{"activation": "swiglu", "rope_base": 10000.0, "init_std_up": 0.0225, "steps": 4323}
MLP neurons of a small language model. Each row is named by its layer, matrix (down: output weights) and neuron, and shows model dimensions 80-143. Each number is 128 + 24 x the weight over its row's rms, rounded and kept within 0 to 255. A neuron's up and down rows have the sign that makes its largest values positive.
Before each neuron's rows is what it responds to, as a language model described it from the Wikipedia text at the highest values.

Word "public" (noun modifier). Mainly the word public opening civic or official phrases, like public affairs, public spending, public law; weaker hits on role titles (Inspector, Rev., teacher).
L3.down634 [109 120 139 151 163 126 139 154 139 129 143  76 141  99 131 160 132 121 118 105 116 103 156 142 104  34 133 140  52 117 110  98 147 138 170 127 137 131 123 113 163 111 108 144 113 132 138 117 110 140 109  93  95 137  91 100 106 119 107 159 155  79 120 129]

Battle and place prepositions. Words leading into a named place or event, mostly "Battle of", "at", "of", "Operation" in war history, plus scattered mid-word pieces.
L4.down1146 [ 95 142 105 141 140 101 167 111 111 140 160  88 158 130 145  96 146 129 122 153 121 154 136 161 129 110 138 168 107 157 161 158 105  96 139 151 166 145 123 118 134 111 148 108 113  80  73 123 102 153 102 160 146 161 123  97  92 130 151 195 149 111 140 141]

Article-boundary line breaks. Double line breaks ending a Wikipedia infobox or list, just before a new "= Title =" article header, e.g. after "Website: …" lines.
L9.down111 [126 132 104 100 147 132  77 127 140 153 139  77 136 154 109 119 149 118  83 102 137 106 165 111 136 150 119 119 141 129 109 111 156 144 162 124 113 183 137 126 213  83 161 112 145 135 153 101 144 152  95 102 117 106 131 115 141 147 108 121  93 113 136 153]

Before year numbers. The token just before a four-digit year in dates: month names after a day number, "in"/"In", and commas, e.g. 1 October 2020, In 1894, August 3, 1993.
L9.down146 [112 110 166  98 139 116 150 120  85 103 165 146  93 123 176 115 173 123 133 110  90 148 138 125 174  83 138 139 177 134 118 121 156 131 144 148 133 215 121 135 127 160 146 108 141 120 180 144 120 141 137 141 165 158 129 108 149 131 131 135 103 132 127  94]

Closing parenthesis after years. Closing parentheses right after a year or date range, as in (born 1987), (1931–2022), (1969–1971), usually ending biographical lines; weaker on scattered word pieces.
L3.down1531 [105 117 107 147 116 117 132 134  88 119  88 138 146 101 137 113  85 138 101 133 122 146 109 134 138 116 122 132 120 156  95 159 103 128  92 139 156  67 129 122 122 117 109 107 134  95  93  92 119 133 101 128 125 187 145  81 136 132 127  79 124 146 152 144]

Technical noun word pieces. Continuation pieces inside technical nouns, mostly machinery, ships and weapons (prop-eller, arm-ament, rud-der, br-ake, tract-or), plus scattered name and anatomy fragments.
L4.down538 [ 85 177 129  91 119 116 165 150 145 106  96  92 100 127 119 102 143  90 139 109 132 138 184 115 128 146 106 164 173 119 133 127 117 110 165 134 151 117 155 104 105 123 127 142 136 106 106 119 163 113 125 128 173 176 128 104 107 135 100 109 131 123 106 136]

Football minutes and battles. Apostrophe after a goal minute in football scorer lists (67', 62'); also conflict nouns like battle, defeat, armed, with scattered name fragments.
L3.down1014 [119 146 123 131 110 112 115 137  99 147 137 142 119 176 174 114 145 150  93 132 159 153 142 139 108 139 105 104 138 122 125  95 132 123 160 169 150 128  89 152 172 139 150 120 151 107 117 162 142  98 147 125 194 153  94 109 107 182 103 136 135 141 143 123]

Table statistic digits. Leading digit of a number in a table cell or list, usually right after a pipe separator, in sports stats, scores, and election tallies, e.g. 5, 4, 3.
L3.down1931 [114 101 110 143 102  87 160 159 155 114 108  99 142 116 132 171 149 156 147 148 157 146 127 139 148 122 140 149 117 125 124 144 116 117 147 147 116  98 140 113  96 137  98 110 146 105  82 150 142 129 168 137 155  95 121 141 144 105 167 142 137 138 140 115]

Line breaks in structured lists. Newline tokens ending one row of an infobox, bullet list, table or stats line, e.g. after "Running time: 6 minutes" or "| Length |".
L3.down418 [124 144 119 103 132 143 148 106  93 154 163 118 113 104  83 142 146 138 118 142 135 121  81 144 100 146 122 133  95 130 126 150 121 107 121 149 102 151 124 185 121 126 165 123 135 119 147 133 132 131 118 144 152 122 150 100 118  90 110 138 108 137  99 160]

Punctuation after names in lists. Commas, opening parentheses and semicolons placed right after a person's name or a title in list entries, credits and tables, e.g. "Suzuki (", "William Hanna;", "Brian Quinn,".
L3.down187 [151 190 112 102  97  81 130 102 129 136  90 144 173 105 105 115 105 138 174 145 120 150 129 107 156 119 141  78 128  80 111 202 142 114 103 109  88  99 160 160 143 149 168  78 115 117 135 129 154 159 130 129 126 120 147 124 149 119 150 126 115 137 149  79]

Word continuations after Th-. Word-piece continuations of names and rare words begun by a short onset, especially Th/T, as in Th-waites, Th-ors-ellia, th-ym-ocytes; weaker on scattered unrelated tokens.
L4.down430 [150 130 148  79 118 109 144 123 129 123  87 137 116  68  83 168 101 149 120 119 120 123 149 127 133 114 107 138  86 139 107 128 123 137 158 146 122 116 132 115 159 142 115 139 135 140 110 165 129 103 111 102 152  74  81 123 123 164 123 148 168 101 152 113]

Battles, operations, named events. Nouns naming a military action, such as battle, Operation, offensive and engagement, often right before the proper name; weaker on other events such as speech, championship, broadcast, and section headings.
L9.down1015 [127 151 176 103 131 130 126 136  82 109 125 147 133 139 110 131 167 167 115 147 146 143 119 125 146 155 159 143  93 119 120 107 135 163  90 142 132 123 122 144 146 164 120 128 131 129 140 136 164 131 142 123 157 130 164 112 191 152 172 132 147 112 138 126]

Digits after a decimal point. Number pieces right after a dot inside a number, such as the decimals in 156.67 m or 30.42%, plus dotted dates, times and web suffixes like .com.
L3.down1548 [128 136  73  53 133 119 151 120 105 123 138 182 120 103 104 180  94  92 153 115 129 120 154  64 167 141 131 122 130 109 128 122 108 119 107 182 136 164 134  95 160 106 143 159  96 118 140 108 108 123 138 137 113 152 170 142 138 102 122 141 137 101 157 144]

Infobox field line breaks. Line breaks ending one field of an infobox or table row before the next begins, e.g. after death place before "- Buried:"; also year endings 024/025/026.
L4.down493 [152 152 151 151 123 123 107 147 128 141  97 113 103 106 148 145 137 143 110  99  86 147 136 146 126  98 132 128  96 151 131 113  83 111 102 171 128  87 118 148 173 129 131 131 169 146  91  94  81 189 118  83 122 131 137 119 122 131 121 121 148 121 123 113]

Before numbers in tables. Separators and punctuation in sports stat and election tables where a number comes next, like "(22) |", "48.", "33.76% |"; also prose words before years or dates ("from 1820", "on March").
L9.down1720 [ 60 135 157 127 113 115 131 136 117 103 138 145 142 142 133 175 136 125 174 134  98  68 132 147  73 149 126 125 114 150 124 133 145  76  96 152 149 139 138 138 116 170 172  85 143 100  95 104 166 146 130 169 197 141 140 120 134 138  98 102 123 126 116 138]

Mid-token continuations. Word pieces inside rare or foreign words and names (lap-is, Dar-w-ish, Div-iz-ia), digits after a decimal point (0.43, 34.2), and the foot mark in 6'4".
L4.down1372 [131 122 145 125 136 174 158 155 150 131 117 135 177 167  95 137  71  92  92 113 121 131 169 119 145  91  95 111 141 148 121 145 106 129 126 122 131  98 168 104 127  99 100 117 134 123 130 133 128 181 182 111  94  85 111 111 126 131 115 103  87 141 162 131]

Table and section breaks. Line breaks that end a markdown table header row before the |---| separator, or follow == Section == headings and paragraph ends; weaker on numbers in table cells (24, 33).
L9.down682 [102 124  81 121 173 144 130 130 104  69 177 129  95 126  89 155 141 127 195 107 132 140  92 145 112 111 104 135 141 144 139 164 142 134 129  96 214 108 114 121 104 126 136 115 143 151 135 118 144 125 160 107 143 135 120 119 119 124 109 112 107  98 123 160]

Mid-word fragments and codes. Mostly word-internal pieces, especially a capital A inside all-caps codes (DAY, EA, CAO), plus loose words like public, bacter.
L4.down1089 [ 83 145 155 123 103  86 113 111 143 101 109 171 145 146 155 122 126 126 107 137 123 138 149 158  56 162 151 150 117 115 119 129 180 141 157 163  69 115 129 124 136 179 129 162 146 110 182 139 130 130 118 137 103  98 143 136 123 105 102 124 176 137 107 162]

Post-heading line breaks. Line breaks right after Wikipedia section headings such as ==History==, == Background ==, ==Career==, and occasionally after ordinary paragraph ends.
L3.down217 [107 113 126 138 135 133 100 108 150 107 121 117 113 149 163 124 130 121 114 164 109 195 150  93 144 126 141 113 121 146  75  88 161 117 129 108 127 105 154 141 141 130  94 124  97 119 120 119  71 144  82 122 141  85 151 157 128 142 120 158 151  66 131 123]

Compound measurement separators. Unit marks and separators inside multi-part numbers, such as the minute mark in coordinates (34°08′13″), race times (5h 49' 08"), and 35:35; more weakly, adverb pieces like entirely, highly, -ously.
L9.down1940 [143 183 111 131 168 122 141 134 120 141 124  84 133 120 114 159 100 158 122 135 120 125 159 115 120 100 123  99 113 142 144 153 103 122 116 134 129  88 155 148 139 134 149 106 165 131 105 125 113 121 127 121 107 138 103  93 121 127  66 112 122 101 146 156]

Word-piece after initial F. Mid-word continuation pieces right after a split-off initial f or F, as in F-SA, F-DA, F-ARC, f-avela, f-ailure, f-it, f-ight; weaker on other mid-word splits like b-isexual.
L3.down1598 [ 50 133  78 124 149 132 136 103 102 133 102 122 140 133 109 125  81 107 155 104  92 154 117  89 142 156 150 120 161 108 139 149 126 116 129 153 123 132 123 139 126 161 127 112  79 193 126 121 187 110  71  73 137 120 113 130  90 155 111 123  87 160 128 142]

Token before a numeral. Tokens right before an expected number: date commas and month names (October 14, / At the end of May), "spring of", score dashes (5–0), AD.
L4.down1594 [114 135 161 141 126 106 138 145  99 106 126 146 131 171 143 152 100 118 138  60 110 191 156  68 128 125  98 132 132 102 160 105 148 145 117 170 131 115 130 154 104 135 146 127 119 155 105  95 107 121 100 135 136 109 132 132 123 152 143 128  90 154 111  96]

Closing parentheses and sentence subjects. Closing parenthesis ending a parenthetical, often at line end in lists or infoboxes, as in (novel), (Mouse), (RTF); also sentence-initial subject pronouns such as He, These.
L9.down58 [127 180 131 154 155 100 103 126  99 130  82 124 110 106 161 123 130 118 111 144 121 136 150 128 152 134 119 111 112 117 111 124 170 149 134  93 166  74 100 150 129 127 133 144 144 140 141 133 140 164 123 126 140 109 138  90 112 133 129 145 120 154  90 123]

Section and row breaks. Line breaks right after wiki section headings such as 2020 census, Species or Opinion of the Court, and at table row ends; weaker on mid-word pieces like -bon, -rast, -aud.
L4.down913 [135 117  93 133 119 148 122 119  90 117 129 100 114 165  96 162 124 119  96 108 123 147 153 157 143 138  97 120 102 133 149 149 108 105 104 111 134 136 101 167 151 107 115 127 117 128 116 144 124 132 112 114 145  91 179 130 133 144 118 142 137 132 133  86]

Indefinite pronouns and quantifiers. Indefinite pronouns and quantifier words such as nothing, something, none, anyone, someone, one and little, often as objects; weaker hits on scattered word-piece fragments.
L9.down1263 [116 130 111 128 131  87 138  71 129 153 126  86 133 134 178 117 143 122 124 108  91 119 117 122 118  74 160 148 149 144 110  77 159 124 112 148 131 148 110 154 143 177 158 109 101 130 168 110  99 132 112 145 154 145  87 115 130 201 167 153 111 115 132 111]

Before a year number. Tokens just before a year in date phrases, like the comma in August 8, the month in in March 293, or In before 2013.
L3.down257 [132  95 133 156 113 111 134 108 127 119 147 128 139 161 144 139 169 156 126 148 104 136 122  85 177 153  97 138 118 137 109 140 191 118 135 150 137 138 122 180 112  94 138 117 147 141 144 119 122 188 140 101 170 147 136 112 105 108 130 110 161 148 106 122]

Fall and process nouns. Mainly the fall in "fall of" phrases (fall of Damascus, fall of the Berlin Wall), plus snowfall and falling; weaker on process or narrative nouns like growth, history and story, and on mid-word pieces.
L4.down926 [172  86 143 136 131 130  90 146 100  93 115 106 144 132 154 125 124 145 123 147 125 133 119 129 149 161 121  92 138 172 127 124 126  98 123 139 103 122  95 131 146 124  86  94 149 156 122 117 134  97 168 162  69 102 163 114 149 131 102 132 124 134 141 151]

Mid-word fragments and table digits. Second word pieces inside names and words in lists or tables (G-all-atin, M-ixed, McG-inn, Ind-ones-ia), plus single digits in table cells.
L4.down2021 [ 51 138 125 154 133 166 114 163 197 132 118  92 126 145 143 143 151 136 150 132  88 127 111 115 115  95 181  88 156 128 109 125 162 143  86 110 107 135 138 139 125 138 106 157 160  96 143 174 160 124 152 109 137 112 148 136 116 105 105 116 164 124 143 130]

Closing parentheses and quotes. Closing brackets and quotes ending short parentheticals, as in (25) and "ZAZ"; also mid-word pieces of names or acronyms, such as I-F-PI.
L4.down1878 [ 86 127  51 139 112 115 113 128 129 152 120 122 141  87 226 100 115 111 137 153  89 139 130 133 115  96 114 106 124 142 120 176 135 141 136 118 139 108  62  98 144 113 127 155 114 117 152 104 158 127 106 125 125  97  89 148 133 138  88 123 141 133 136 152]

Word-piece continuations and units. Mid-word pieces after an opening fragment, such as f-ired, be-ver-ages and F-ener-bahçe, plus unit tokens after numbers in specification lists, such as V, ft, ihp.
L9.down1478 [129 107 134 136 127 137 163 113 107 119 121 134 152 113 137 107 141  90 133 129 155 177 123 116 126 158 126 113 105 133 122 114 145 142 119 123 140 152 119 153 158 122 100 150 146 119 163 134 102 128 103 123 144 138 129  92 132 126 107 122 131 106 128 133]